Part of a small language model's weights: 4 heads of 128, LayerNorm before each block.
MLP neurons of a small language model. Each row is named by its layer, matrix (up: input weights; down: output weights) and neuron, and shows model dimensions 32-95. Each number is 50 + 15 x the weight over its row's rms, rounded and kept within 0 to 99.
Before each neuron's rows, "fires after" lists the tokens most often just before its 100 highest values on Wikipedia text that the model never trained on.

fires after: "1", "2", "\n"
L3.up1175:48 41 67 12 39 57 64 63 29 24 52 32 74 46 41 80 67 66 60 24 70 57 78 48 29 72 55 48 40 42 40 68 48 61 31 49 74 34 60 45 50 39 47 62 59 60 63 23 56 74 29 61 50 44 54 33 79 35 41 47 60 36 39 49
L3.down1175:61 58 53 58 61 53 37 53 54 43 38 65 65 43 69 29 35 74 72 15 46 61 51 48 75 60 50 41 46 60 65 56 59 44 66 27 40 61 19 35 60 70 19 54 67 74 46 56 35 60 58 64 52 60 26 32 30 41 68 53 34 77 36 51

fires after: "1", "0", "2", " s", " S"
L6.up394:37 44 50 36 65 10 44 72 65 39 71 64 54 60 39 53 31 58 38 49 87 33 57 71 31 48 55 66 21 70 68 76 48 23 47 39 62 46 23 78 28 64 40 47 38 53 37 39 70 52 41 61 63 60 18 55 73 45 48 59 51 42 69 55
L6.down394:48 55 44 67 44 78 16 49 41 50 68 66 60 60 49 80 35 47 65 59 46 44 55 48 45 22 59 72 69 21 48 52 49 33 34 75 71 69 63 29 52 24 26 41 61 68 32 53 34 51 66 30 57 15 43 58 58 68 57 50 38 76 58 44

fires after: "\n\n", "2", "1", "4", "3", "5"
L3.up109:42 63 44 53 62 54 53 47 46 38 65 68 81 34 54 75 64 51 24 56 60 37 36 43 12 75 19 47 32 55 49 67 41 70 67 73 58 33 34 55 47 69 46 47 67 59 47 21 19 24 10 60 39 06 52 50 82 63 65 43 51 48 65 59
L3.down109:41 52 43 51 52 54 33 40 75 60 53 47 73 56 25 51 20 39 53 38 72 59 43 47 35 75 53 46 42 43 35 20 46 80 33 39 28 52 50 41 54 81 45 57 39 38 54 33 43 51 57 58 38 41 24 48 47 54 65 54 42 63 39 48

fires after: " |  |", " |", " |  |  |"
L3.up437:28 45 40 52 63 34 55 63 45 63 63 62 65 54 57 67 62 72 48 65 58 47 52 85 43 85 63 21 41 76 53 78 38 81 37 36 39 27 47 48 15 64 41 46 47 59 49 66 37 39 55 68 57 42 63 53 50 43 34 60 23 54 45 68
L3.down437:34 76 25 49 31 36 37 51 52 39 72 45 50 26 40 51 98 52 62 39 54 46 48 41 54 14 50 47 45 31 64 35 70 44 48 75 56 28 65 50 43 33 53 52 75 64 45 54 42 45 33 42 40 33 32 66 32 39 56 24 49 43 48 75

fires after: "\n\n", "\n", "- ", "| "
L6.up1141:68 43 70 39 63 61 28 60 33 46 60 65 59 36 38 40 86 42 53 66 56 25 38 41 35 79 27 67 33 62 56 52 71 66 65 06 55 38 46 42 42 63 57 35 47 55 51 37 35 24 53 20 51 65 52 54 51 18 45 33 64 54 54 65
L6.down1141:42 64 49 41 24 61 47 65 51 79 37 55 56 65 53 56 74 75 75 37 62 25 58 43 78 51 32 49 54 47 40 50 60 74 49 44 35 58 46 49 42 33 34 56 44 51 51 50 45 57 45 46 56 34 34 75 62 61 58 42 30 56 54 70

fires after: "===", " ===", ":", "^{", "=="
L2.up778:52 45 53 67 57 80 50 48 43 31 53 48 42 47 36 66 66 59 56 66 37 62 45 69 46 42 46 53 57 63 76 41 62 57 62 56 33 71 57 59 60 30 60 52 62 64 42 57 55 81 33 50 51 64 36 74 47 40 53 48 52 58 35 39
L2.down778:22 43 47 39 63 43 65 29 63 52 65 60 41 78 65 49 33 30 63 50 49 21 72 20 35 47 32 58 43 51 47 59 59 47 48 49 53 61 37 71 29 38 34 36 53 71 75 50 42 59 78 42 47 39 54 76 45 58 40 46 71 39 73 59

fires after: "\n\n", "\n", " |  | C", "| S"
L3.up282:56 35 66 39 68 54 44 51 18 58 65 55 62 44 72 50 52 38 27 40 48 39 60 43 25 62 56 19 52 60 49 40 45 56 47 43 42 73 55 65 50 55 39 58 55 41 77 57 75 32 33 37 27 53 31 72 58 28 36 38 58 57 59 43
L3.down282:23 66 37 34 36 31 59 36 70 24 42 18 49 69 37 76 29 56 59 55 74 46 82 45 52 32 41 43 25 25 66 39 49 53 34 29 27 65 10 49 55 29 50 52 47 51 54 41 28 65 57 66 56 31 58 57 45 40 65 44 50 51 67 68

fires after: ",", "."
L3.up340:49 36 63 36 50 66 51 53 38 68 16 44 82 41 68 50 30 54 60 37 70 22 63 51 65 34 52 35 31 90 39 49 19 25 45 40 35 60 79 32 48 34 37 39 45 31 54 63 47 60 61 41 52 64 45 48 46 45 44 58 13 56 54 47
L3.down340:70 19 48 37 52 44 50 73 34 59 27 54 52 32 55 31 67 19 51 32 33 36 50 45 36 83 60 54 55 57 64 42 70 83 45 44 73 55 27 81 27 40 71 48 66 42 52 49 64 20 49 35 66 31 52 48 55 58 45 57 43 73 65 42

fires after: "\n\n", "\n", " \"", " ("
L3.up780:58 40 61 40 50 62 44 46 39 56 60 62 45 32 82 50 47 69 48 45 62 31 48 47 42 53 40 63 60 50 58 43 56 46 51 64 69 53 77 40 66 43 77 35 68 58 61 50 80 30 30 53 33 30 56 26 46 35 44 85 49 41 55 34
L3.down780:58 37 25 25 36 26 56 63 61 22 45 35 28 40 50 69 55 13 56 42 66 71 55 73 71 50 43 53 06 35 46 45 41 50 53 64 52 55 42 77 50 63 49 45 45 46 54 38 66 46 46 59 30 22 31 52 52 57 30 38 52 66 65 43

fires after: "\n\n", "\n", "|", " | B", "."
L3.up1262:55 43 46 38 39 89 45 56 52 41 66 47 58 51 60 57 63 85 41 57 46 26 27 51 32 59 55 38 51 55 37 39 42 51 52 27 78 36 46 66 42 46 39 57 52 61 56 68 57 54 36 56 54 28 60 54 44 65 62 87 64 19 38 48
L3.down1262:45 38 39 43 39 47 25 41 79 43 47 40 64 47 64 43 89 49 45 59 42 46 58 63 43 34 31 76 33 55 57 36 72 26 36 53 30 46 49 51 32 40 44 52 75 37 39 46 40 46 27 44 47 67 45 49 55 80 35 45 48 86 34 52

fires after: ".", ",", "1"
L2.up1211:50 35 76 31 52 24 63 67 19 63 54 50 75 28 83 65 48 43 46 43 44 42 57 54 33 30 34 26 20 59 26 55 58 42 71 63 26 59 66 61 48 41 35 38 34 37 34 27 45 62 68 49 58 32 66 48 59 39 42 53 29 73 30 50
L2.down1211:44 46 59 65 59 28 45 61 39 69 42 18 59 53 74 46 73 37 63 58 53 58 63 40 49 43 27 50 57 34 68 39 87 15 47 52 59 42 61 58 55 33 64 40 54 58 20 48 58 30 61 54 50 66 63 39 29 44 26 39 56 33 40 55

fires after: "\n", "\n\n"
L3.up1038:68 27 73 38 51 49 87 77 47 23 22 61 36 40 43 52 61 45 50 41 53 71 47 48 38 66 44 41 40 46 75 49 63 28 52 56 72 45 55 61 48 96 37 37 36 45 53 58 49 36 42 54 39 28 61 68 57 48 26 22 40 60 37 43
L3.down1038:61 47 65 57 43 53 58 72 38 85 33 24 58 49 70 62 51 33 44 18 49 44 71 54 54 73 35 36 64 36 49 51 51 68 57 47 50 38 71 51 55 59 53 38 40 14 24 21 48 56 65 56 44 31 43 42 47 40 50 70 59 70 46 44

fires after: "0", "2", "1", "; ", "9"
L6.up1127:46 63 52 46 46 38 26 59 45 29 49 49 56 66 26 56 45 35 48 38 41 44 51 69 33 56 60 53 41 78 32 56 54 73 66 78 68 65 25 66 91 75 56 47 58 36 62 73 53 54 42 81 51 40 49 56 41 64 36 61 40 81 51 75
L6.down1127:52 33 47 56 68 82 47 79 38 65 49 99 57 44 52 20 62 46 55 63 45 52 41 43 58 33 42 92 69 46 65 44 50 64 65 27 28 49 45 43 51 31 35 69 53 32 38 32 68 35 48 55 51 45 32 47 33 49 52 46 39 42 44 50

fires after: "1", ",", "\" |"
L2.up1354:90 32 71 49 26 21 87 69 38 54 46 42 54 39 39 66 53 39 50 65 13 44 63 41 55 58 38 26 44 48 78 61 69 29 44 60 37 63 44 53 36 40 31 54 39 50 46 36 56 30 40 70 47 57 57 56 55 52 49 34 30 45 29 31
L2.down1354:67 29 60 68 44 28 67 52 47 74 41 47 55 51 34 61 45 44 37 46 36 57 62 73 43 51 41 38 48 24 51 47 62 41 56 62 25 57 40 52 32 47 22 38 50 48 61 25 41 47 64 67 73 46 46 42 70 47 43 61 72 23 52 22

fires after: "\n", "\n\n", "| Total"
L3.up1294:63 37 45 41 46 63 51 41 32 21 20 54 53 35 51 57 69 69 56 40 39 26 80 52 46 71 65 46 37 52 50 65 77 63 38 52 57 60 29 43 54 56 53 30 35 28 82 52 45 31 27 30 22 37 51 82 46 62 55 31 42 38 62 73
L3.down1294:32 67 30 44 72 47 27 41 31 49 44 70 88 48 48 40 58 64 45 49 31 41 37 32 66 24 57 51 50 23 34 72 40 57 43 42 76 79 42 36 37 66 46 28 60 54 29 68 20 41 53 83 55 39 27 34 28 48 54 54 44 55 54 39

fires after: "\n\n", "\n", "\"", " –"
L3.up1292:86 30 57 67 63 83 46 56 39 44 45 56 51 21 34 43 53 46 59 61 44 59 21 45 25 53 32 59 38 39 45 45 47 58 71 47 43 57 56 39 63 53 30 65 60 54 53 47 70 56 50 48 37 65 39 38 64 09 44 54 50 73 53 79
L3.down1292:57 38 62 50 50 52 48 61 36 72 52 54 61 50 63 45 43 28 57 44 57 40 41 35 29 54 72 41 63 35 35 57 48 78 70 51 57 60 05 58 19 38 49 63 42 54 58 59 66 36 48 40 52 12 41 58 56 68 71 65 67 54 39 32

fires after: "1", ".", "2", "–", " ("
L3.up563:59 42 60 63 28 39 66 51 39 33 59 30 52 32 68 39 44 34 32 64 38 23 60 52 50 48 51 08 27 56 50 62 55 55 53 45 53 45 64 40 37 42 53 52 68 38 50 49 80 45 42 39 63 25 48 54 26 73 30 32 58 69 32 64
L3.down563:32 59 39 52 46 46 32 37 46 30 45 45 62 64 40 32 82 75 51 37 52 42 51 41 76 55 00 55 51 57 47 56 40 41 80 45 45 48 61 55 44 41 36 68 62 53 44 33 62 44 65 40 51 50 36 52 61 28 21 50 52 37 65 64

fires after: "| ", ", ", "- "
L3.up1071:39 57 60 40 67 66 57 74 34 25 48 59 50 46 78 68 40 54 28 45 63 38 52 52 43 66 36 61 33 59 43 60 44 71 47 51 60 24 56 49 61 43 28 52 35 59 70 54 60 33 44 16 57 33 30 61 56 47 43 45 56 33 59 73
L3.down1071:45 24 61 38 47 53 62 51 50 53 49 62 78 57 66 59 22 54 44 54 34 57 77 31 43 64 58 53 64 65 60 51 72 63 68 46 41 40 38 74 43 48 45 57 52 53 23 66 41 51 62 53 51 55 63 68 41 66 68 42 27 24 78 57

fires after: " | ", "7", "5", "4", "9", "8"
L2.up633:41 41 43 71 32 43 10 55 52 56 53 58 43 61 67 47 70 54 15 35 57 36 36 53 54 43 30 72 48 79 58 67 37 75 69 34 46 44 40 55 48 60 48 32 69 31 59 51 48 37 47 47 51 56 28 56 55 31 72 46 16 55 82 37
L2.down633:52 35 50 23 55 67 56 16 49 51 55 63 60 38 26 62 40 66 88 37 62 38 57 37 41 74 22 26 37 42 54 45 79 40 42 37 38 61 58 69 37 58 60 90 46 55 16 56 42 43 67 36 69 41 58 31 39 69 51 82 54 56 60 65

fires after: "3", "4", "5", "\n\n", "7", "6"
L3.up466:48 48 60 51 44 34 37 51 48 48 65 72 61 19 55 43 79 47 61 58 44 76 45 33 26 33 44 53 47 60 49 57 36 23 28 37 67 71 66 67 53 96 43 67 72 40 73 71 55 42 39 40 60 67 70 52 54 45 35 36 47 40 57 34
L3.down466:33 27 89 49 16 41 66 51 30 54 78 38 37 40 64 38 31 20 61 63 18 46 38 46 27 37 37 60 48 43 73 47 48 65 32 46 53 45 71 57 55 49 64 58 49 27 19 50 52 69 75 39 43 27 57 56 29 46 42 49 76 55 36 54

fires after: "\n\n", "\n", "/", " soc", " | \"", "|"
L3.up129:48 71 43 55 44 67 51 55 59 51 26 33 38 55 66 34 58 67 44 53 57 39 47 53 41 38 46 66 46 58 55 41 25 32 64 59 49 51 54 72 45 64 49 37 21 36 39 41 68 42 38 47 34 37 51 84 75 24 37 29 53 65 16 62
L3.down129:52 49 31 63 45 50 58 34 57 41 25 58 40 60 62 50 45 43 41 43 40 69 31 33 44 57 60 48 40 37 42 33 46 22 49 56 63 14 61 43 79 92 49 37 49 68 55 69 63 72 54 52 53 49 53 35 44 39 63 55 41 48 37 68

fires after: "\n\n", "\n", " (", "h"
L3.up947:38 46 47 42 55 60 39 58 25 24 41 25 39 45 48 56 50 59 56 50 62 39 60 35 54 23 47 54 25 46 45 43 64 67 62 21 76 51 41 09 54 64 77 44 54 30 59 35 55 26 25 25 38 42 52 17 40 49 47 42 40 52 74 51
L3.down947:37 59 35 06 53 47 26 52 67 44 34 74 57 49 72 49 67 44 71 69 60 72 54 45 78 76 34 54 42 47 35 63 43 31 73 75 48 46 52 58 40 57 46 33 44 43 58 55 24 35 51 53 69 52 25 59 47 44 46 43 30 47 53 43

fires after: "/", "–", " | \"", "a (", " '", "==="
L3.up457:84 58 46 49 44 61 44 47 22 40 60 73 52 45 40 74 43 49 29 57 79 59 53 68 47 43 29 84 40 72 81 63 59 46 62 59 55 65 47 57 24 46 63 21 70 32 50 44 25 66 33 62 34 31 46 62 62 38 33 35 34 57 36 66
L3.down457:44 28 70 81 49 52 69 61 36 62 36 81 36 57 38 48 77 40 27 72 38 48 74 40 53 55 48 38 65 20 39 41 64 45 47 55 46 55 79 66 65 89 62 44 32 32 61 60 63 47 58 52 38 56 82 33 49 23 32 56 54 71 50 57

fires after: "\n\n", "\n", "/", "–", " ("
L3.up1010:68 32 37 46 29 78 52 53 56 28 53 54 53 54 45 55 57 27 25 33 75 56 36 43 22 62 26 79 65 66 62 84 47 63 69 56 52 68 36 74 73 51 50 34 30 55 81 27 63 47 20 49 49 30 81 49 86 25 33 40 50 45 52 54
L3.down1010:66 61 56 45 45 59 58 58 47 65 44 46 42 41 49 56 55 56 44 41 75 45 42 63 63 33 34 23 74 58 56 38 56 53 56 30 40 63 60 71 41 63 42 42 68 26 28 36 53 28 30 42 46 22 61 54 33 40 78 40 65 54 50 52

fires after: "\n", " | MF", "\n\n", " | FW"
L3.up966:54 53 38 38 20 77 54 52 21 40 51 19 50 55 58 34 69 61 36 58 61 37 56 61 48 59 55 89 59 68 28 26 44 58 55 53 50 38 31 62 57 52 36 63 44 69 62 41 49 48 05 52 37 17 38 44 66 47 28 56 48 66 49 29
L3.down966:50 36 38 53 69 48 47 61 54 72 47 63 76 41 30 27 49 34 37 68 37 55 44 65 33 34 27 39 51 67 60 70 44 45 49 41 52 56 60 56 31 61 59 85 40 67 30 57 35 56 75 42 52 61 60 32 67 25 45 43 30 63 23 37

fires after: "\n", " |", "ualification", "inal"
L3.up519:39 54 38 40 52 80 71 54 43 38 69 38 73 39 38 59 56 60 23 50 81 61 34 43 56 51 50 44 11 38 67 56 53 61 73 29 82 58 55 52 67 59 52 52 58 43 93 70 38 50 15 42 17 42 44 61 51 65 25 60 53 38 32 59
L3.down519:59 62 71 55 27 51 54 47 37 42 55 58 34 34 47 31 48 42 73 53 50 31 62 57 51 65 55 71 67 18 64 56 62 47 43 60 11 47 53 41 62 42 29 51 54 29 29 40 34 67 54 56 44 76 57 55 40 40 54 30 49 54 69 39

fires after: "\n\n", "\n", "/", " place"
L3.up897:74 48 64 30 46 65 52 60 48 13 46 15 53 56 40 85 72 73 28 26 51 31 68 42 20 48 31 59 66 53 45 51 48 43 54 57 39 30 43 58 44 57 46 26 48 25 50 40 72 61 21 45 72 40 59 78 58 52 46 43 62 60 49 63
L3.down897:42 40 42 71 51 59 43 43 38 48 57 63 37 67 65 43 52 47 54 47 43 55 55 37 50 35 34 31 53 15 57 34 28 48 48 60 37 39 70 46 78 30 44 63 52 66 28 62 62 45 60 71 30 59 66 44 56 47 31 75 59 47 66 55

fires after: "1", ","
L2.up1199:43 43 82 32 48 62 59 55 48 05 29 63 52 24 39 64 34 63 38 46 46 37 57 47 35 35 50 47 62 51 54 34 37 42 55 47 21 37 67 50 67 54 64 78 38 45 30 60 68 58 31 40 55 67 35 43 48 54 31 51 34 48 59 27
L2.down1199:59 08 28 62 53 54 48 54 68 72 56 74 47 47 57 61 36 49 72 40 44 41 68 25 87 47 55 33 35 58 39 55 54 39 56 48 39 55 61 51 44 48 49 29 29 56 35 67 57 50 58 50 60 56 38 32 89 60 52 61 39 57 37 41

fires after: "3", "4", "5", "2", " M"
L3.up259:41 31 47 49 66 65 62 42 49 51 69 48 85 63 56 59 75 57 50 49 40 41 57 46 55 50 49 68 17 47 29 44 48 52 60 57 69 34 70 36 53 65 55 66 49 40 70 51 36 14 35 21 54 14 43 28 61 66 71 31 57 53 46 50
L3.down259:38 54 55 58 43 86 48 44 63 62 45 55 65 42 68 47 51 57 39 42 31 37 68 44 40 53 50 41 43 58 53 81 71 41 66 44 60 46 59 61 35 61 74 44 50 30 22 64 61 55 51 43 76 70 51 65 64 81 34 77 49 21 53 59

fires after: "1", ",", ".", "| "
L2.up323:53 30 64 36 44 55 43 58 51 43 49 32 62 22 31 43 33 75 39 48 63 14 40 24 47 49 41 72 47 84 54 42 66 25 55 38 47 56 66 53 42 61 63 59 51 29 35 42 66 55 67 38 47 21 49 50 44 67 54 38 18 46 24 36
L2.down323:60 37 41 48 35 30 54 51 50 34 34 50 55 34 61 48 71 50 48 60 45 32 58 53 27 53 70 54 66 46 37 57 73 33 62 57 73 59 65 43 30 54 49 44 50 67 45 43 74 29 63 33 45 75 39 36 55 46 50 60 58 21 48 68

fires after: "\n", "  ", "\n\n", " length"
L3.up1520:43 58 53 57 72 55 61 48 54 57 56 72 45 24 73 68 43 65 44 61 48 70 42 47 24 45 36 41 31 47 47 31 58 56 48 51 52 55 72 48 62 39 36 69 49 31 69 63 58 64 13 58 50 52 52 31 64 52 46 49 46 71 38 53
L3.down1520:36 44 59 22 37 58 42 46 65 33 57 42 28 50 29 32 85 46 31 59 52 45 59 44 55 66 56 79 52 62 63 47 29 47 51 66 56 67 52 67 46 53 41 49 38 33 52 44 66 54 38 44 32 31 82 44 45 74 41 47 68 62 55 34

fires after: "1", "0", "2", "3"
L2.up5:73 60 58 35 54 44 38 54 51 39 41 41 86 59 54 31 57 52 37 54 49 37 36 81 60 67 36 55 47 56 76 60 32 70 64 50 99 58 43 60 56 53 49 61 47 63 55 56 29 40 51 66 12 51 39 35 81 57 48 72 62 46 51 58
L2.down5:76 28 39 29 50 66 54 43 12 68 50 70 38 36 82 42 29 91 64 47 26 91 70 50 63 35 39 29 24 51 69 76 27 72 36 62 22 58 47 64 51 66 28 26 44 74 95 69 28 53 37 50 56 65 59 80 58 53 56 71 54 32 51 47

fires after: "| ", "\n", "| October "
L3.up1517:36 57 66 48 55 67 59 54 28 49 34 35 67 48 44 72 45 58 29 36 52 51 58 54 29 36 16 39 40 54 58 67 62 51 30 67 51 29 64 26 54 71 35 65 55 42 43 42 48 60 34 45 61 61 48 31 64 45 35 66 38 62 66 67
L3.down1517:53 53 46 27 47 34 47 46 69 45 44 57 59 51 78 48 25 77 53 40 73 37 28 25 61 69 63 71 32 58 53 56 44 24 44 35 60 49 66 59 47 28 42 51 45 84 56 67 26 36 52 34 56 26 48 31 49 44 45 55 29 39 41 44

fires after: "| ", "\n", "\n\n", " | ", " ("
L6.up1505:75 43 75 48 54 51 40 57 37 25 33 72 52 45 53 78 70 45 36 42 60 64 29 36 63 77 64 52 51 35 50 64 49 41 40 25 61 37 62 59 58 54 42 53 57 75 67 55 30 35 27 33 31 48 23 65 56 45 35 47 43 68 47 66
L6.down1505:42 44 61 56 47 48 61 47 26 37 26 48 59 67 51 28 52 32 48 29 58 52 51 43 24 74 47 55 28 58 31 77 60 63 30 39 66 36 59 42 45 32 36 55 41 49 50 66 35 62 27 62 57 60 68 60 58 70 29 53 54 63 44 60

fires after: "1", "2", "88", "86", " - "
L3.up1370:51 63 43 44 38 37 60 65 18 44 45 42 34 34 71 88 87 28 55 15 76 64 65 54 46 53 55 60 71 40 46 60 47 38 44 33 33 64 38 16 54 37 34 49 31 36 39 54 60 41 56 32 32 47 49 33 28 55 44 39 34 72 57 47
L3.down1370:62 53 43 60 40 27 54 49 66 43 67 54 75 63 40 60 07 17 64 62 53 52 61 63 47 59 46 50 52 47 49 49 54 63 57 74 09 42 45 41 38 46 44 36 64 43 28 53 44 66 48 66 68 50 42 50 68 71 58 42 60 45 43 30

fires after: " |", "\n", ".", ")."
L6.up4:69 40 45 08 46 33 58 53 32 44 56 32 43 42 38 36 37 51 58 72 70 57 66 45 55 53 47 51 33 50 32 54 61 54 31 36 93 42 57 51 60 36 54 58 36 68 60 74 63 55 22 15 68 51 63 31 83 60 38 55 46 68 55 49
L6.down4:47 69 66 24 46 33 59 68 42 21 58 44 46 51 39 54 39 48 38 42 52 63 65 60 60 40 62 50 63 27 45 37 69 55 51 51 32 48 71 22 15 37 56 72 67 56 54 29 44 37 57 32 71 46 38 50 31 26 41 32 52 46 50 45

fires after: "===", "==", " ===", "====", " ==", "."
L2.up958:52 50 63 31 73 74 74 60 33 50 70 68 58 46 48 50 38 89 57 45 47 36 22 81 46 42 55 58 54 71 64 35 52 38 44 48 67 58 86 46 63 65 65 69 52 44 42 31 21 41 47 43 44 43 54 59 65 35 58 58 59 49 28 41
L2.down958:30 66 39 52 41 48 81 49 23 33 58 47 51 41 35 43 18 42 54 72 46 25 56 64 58 39 67 56 33 38 42 39 37 73 54 30 39 60 69 70 59 46 41 47 42 54 48 38 37 61 60 82 58 70 56 53 30 57 51 61 65 48 62 47

fires after: "\n", "\n\n", " Un", "/", " \""
L3.up549:86 30 36 18 75 69 45 62 37 31 27 40 58 45 48 47 51 46 47 52 69 69 40 31 26 52 39 32 44 62 31 61 39 49 64 44 49 31 36 34 56 49 59 38 37 63 66 50 58 55 43 42 24 43 64 29 54 40 33 48 35 43 31 62
L3.down549:35 69 44 33 59 51 44 61 27 54 33 63 62 49 31 74 33 30 45 20 49 25 48 43 47 62 45 33 64 47 53 28 68 64 52 32 47 59 59 26 63 44 52 29 50 46 51 55 28 60 66 29 32 47 63 35 12 32 43 45 30 51 39 34

fires after: "1", ","
L2.up1430:37 50 64 29 63 46 78 71 52 45 44 53 67 37 67 66 30 60 41 43 67 26 59 42 56 46 78 51 54 90 60 44 51 26 45 33 57 49 51 37 55 51 44 58 40 47 45 45 63 44 45 31 57 18 40 34 55 46 52 54 35 34 33 50
L2.down1430:77 37 43 44 46 34 56 34 53 37 30 52 58 46 57 58 50 57 69 69 46 27 57 42 49 60 49 47 73 54 25 48 49 45 49 65 55 78 39 47 44 48 71 45 51 88 36 29 70 38 60 32 32 67 48 35 71 45 47 57 52 49 13 44

fires after: "==", " ==", "76", " Pre"
L2.up746:67 45 84 46 59 54 73 61 38 60 73 65 65 38 51 94 41 65 54 63 47 62 62 81 41 37 59 68 54 90 46 55 59 38 46 47 38 46 74 39 61 56 67 70 33 44 50 46 52 57 44 45 62 46 51 52 59 49 59 61 74 65 64 72
L2.down746:65 47 35 51 24 61 47 34 60 58 43 34 68 69 36 46 45 47 61 23 44 27 62 60 60 80 64 20 40 40 42 37 38 45 72 67 68 56 22 82 19 25 43 52 63 67 53 39 50 61 32 68 30 57 42 60 47 41 82 40 77 50 24 79

fires after: "2", ":", "1", "ain", " Role", " |"
L3.up182:30 88 57 37 41 28 28 86 40 13 39 47 64 61 21 53 66 38 44 45 47 57 55 57 24 54 64 43 42 47 58 80 63 54 69 67 56 19 29 59 56 43 66 54 68 55 40 46 57 35 16 47 31 58 57 51 56 42 34 38 33 37 58 36
L3.down182:51 64 51 60 67 70 29 29 55 50 52 52 50 50 45 50 61 63 57 16 54 40 52 11 60 32 72 59 49 44 64 28 24 74 60 59 46 51 75 33 29 46 54 28 51 48 44 48 42 27 59 36 68 60 61 47 56 49 46 44 37 55 44 53

fires after: "\n\n", "\n", " \"", " (", "/"
L3.up1223:52 53 50 33 51 36 42 54 35 49 47 26 56 54 21 62 59 50 61 48 56 30 43 53 16 53 38 52 57 48 57 59 55 66 44 54 43 41 38 54 57 65 45 21 13 51 74 65 74 69 18 38 49 40 66 49 60 29 28 36 68 40 40 48
L3.down1223:32 38 60 56 43 36 61 33 55 58 30 28 42 74 32 46 48 20 30 34 46 50 21 48 59 30 69 58 61 54 47 52 71 49 33 45 33 42 55 56 48 61 36 58 27 52 59 39 53 50 09 38 45 19 75 22 58 39 57 46 74 66 29 65

fires after: "1", "2", "0", "^{", " "
L3.up743:68 48 59 48 40 58 65 59 49 12 41 53 61 54 43 51 61 39 35 72 38 22 66 67 45 50 50 65 59 61 44 57 60 39 44 46 70 42 27 43 59 62 65 62 38 56 57 78 80 44 66 55 35 58 41 50 57 72 47 65 35 46 24 54
L3.down743:59 38 51 50 25 44 46 37 41 33 56 56 21 37 71 69 52 87 59 65 74 52 57 51 48 65 54 73 44 41 62 56 63 27 52 69 47 62 31 43 91 41 29 13 58 44 40 35 39 53 47 60 41 43 46 63 75 42 37 29 51 74 64 40

fires after: "1", "3", "2", "4", "0"
L2.up1029:59 48 64 38 38 49 38 48 54 15 14 45 53 40 57 61 54 33 72 46 59 20 25 50 43 48 60 47 43 43 68 33 30 45 46 44 69 52 49 61 70 54 40 72 51 47 40 36 44 34 43 67 49 38 43 36 62 65 35 78 58 59 60 56
L2.down1029:87 39 50 48 90 60 56 39 12 83 16 53 47 50 76 77 36 52 69 13 48 70 49 41 83 41 47 31 39 80 50 54 52 58 54 45 35 54 52 36 29 40 22 36 55 84 59 37 42 49 62 49 68 49 41 78 67 46 53 56 59 35 47 32

fires after: "2", "-", "uz", " - ", "1", "o"
L6.up389:44 67 38 47 49 33 51 57 25 17 58 47 49 77 37 56 48 65 17 55 50 75 66 41 40 37 55 48 51 52 50 45 62 37 44 52 44 53 38 51 41 60 62 23 26 56 33 48 53 66 46 46 43 24 61 34 35 33 55 60 38 66 30 34
L6.down389:21 56 26 47 27 54 40 32 68 46 60 28 71 30 34 32 43 64 41 38 58 51 62 46 51 68 53 55 41 20 69 24 45 63 35 84 46 66 37 46 43 66 25 79 63 61 41 64 51 44 37 65 43 49 46 41 31 14 45 54 70 41 33 40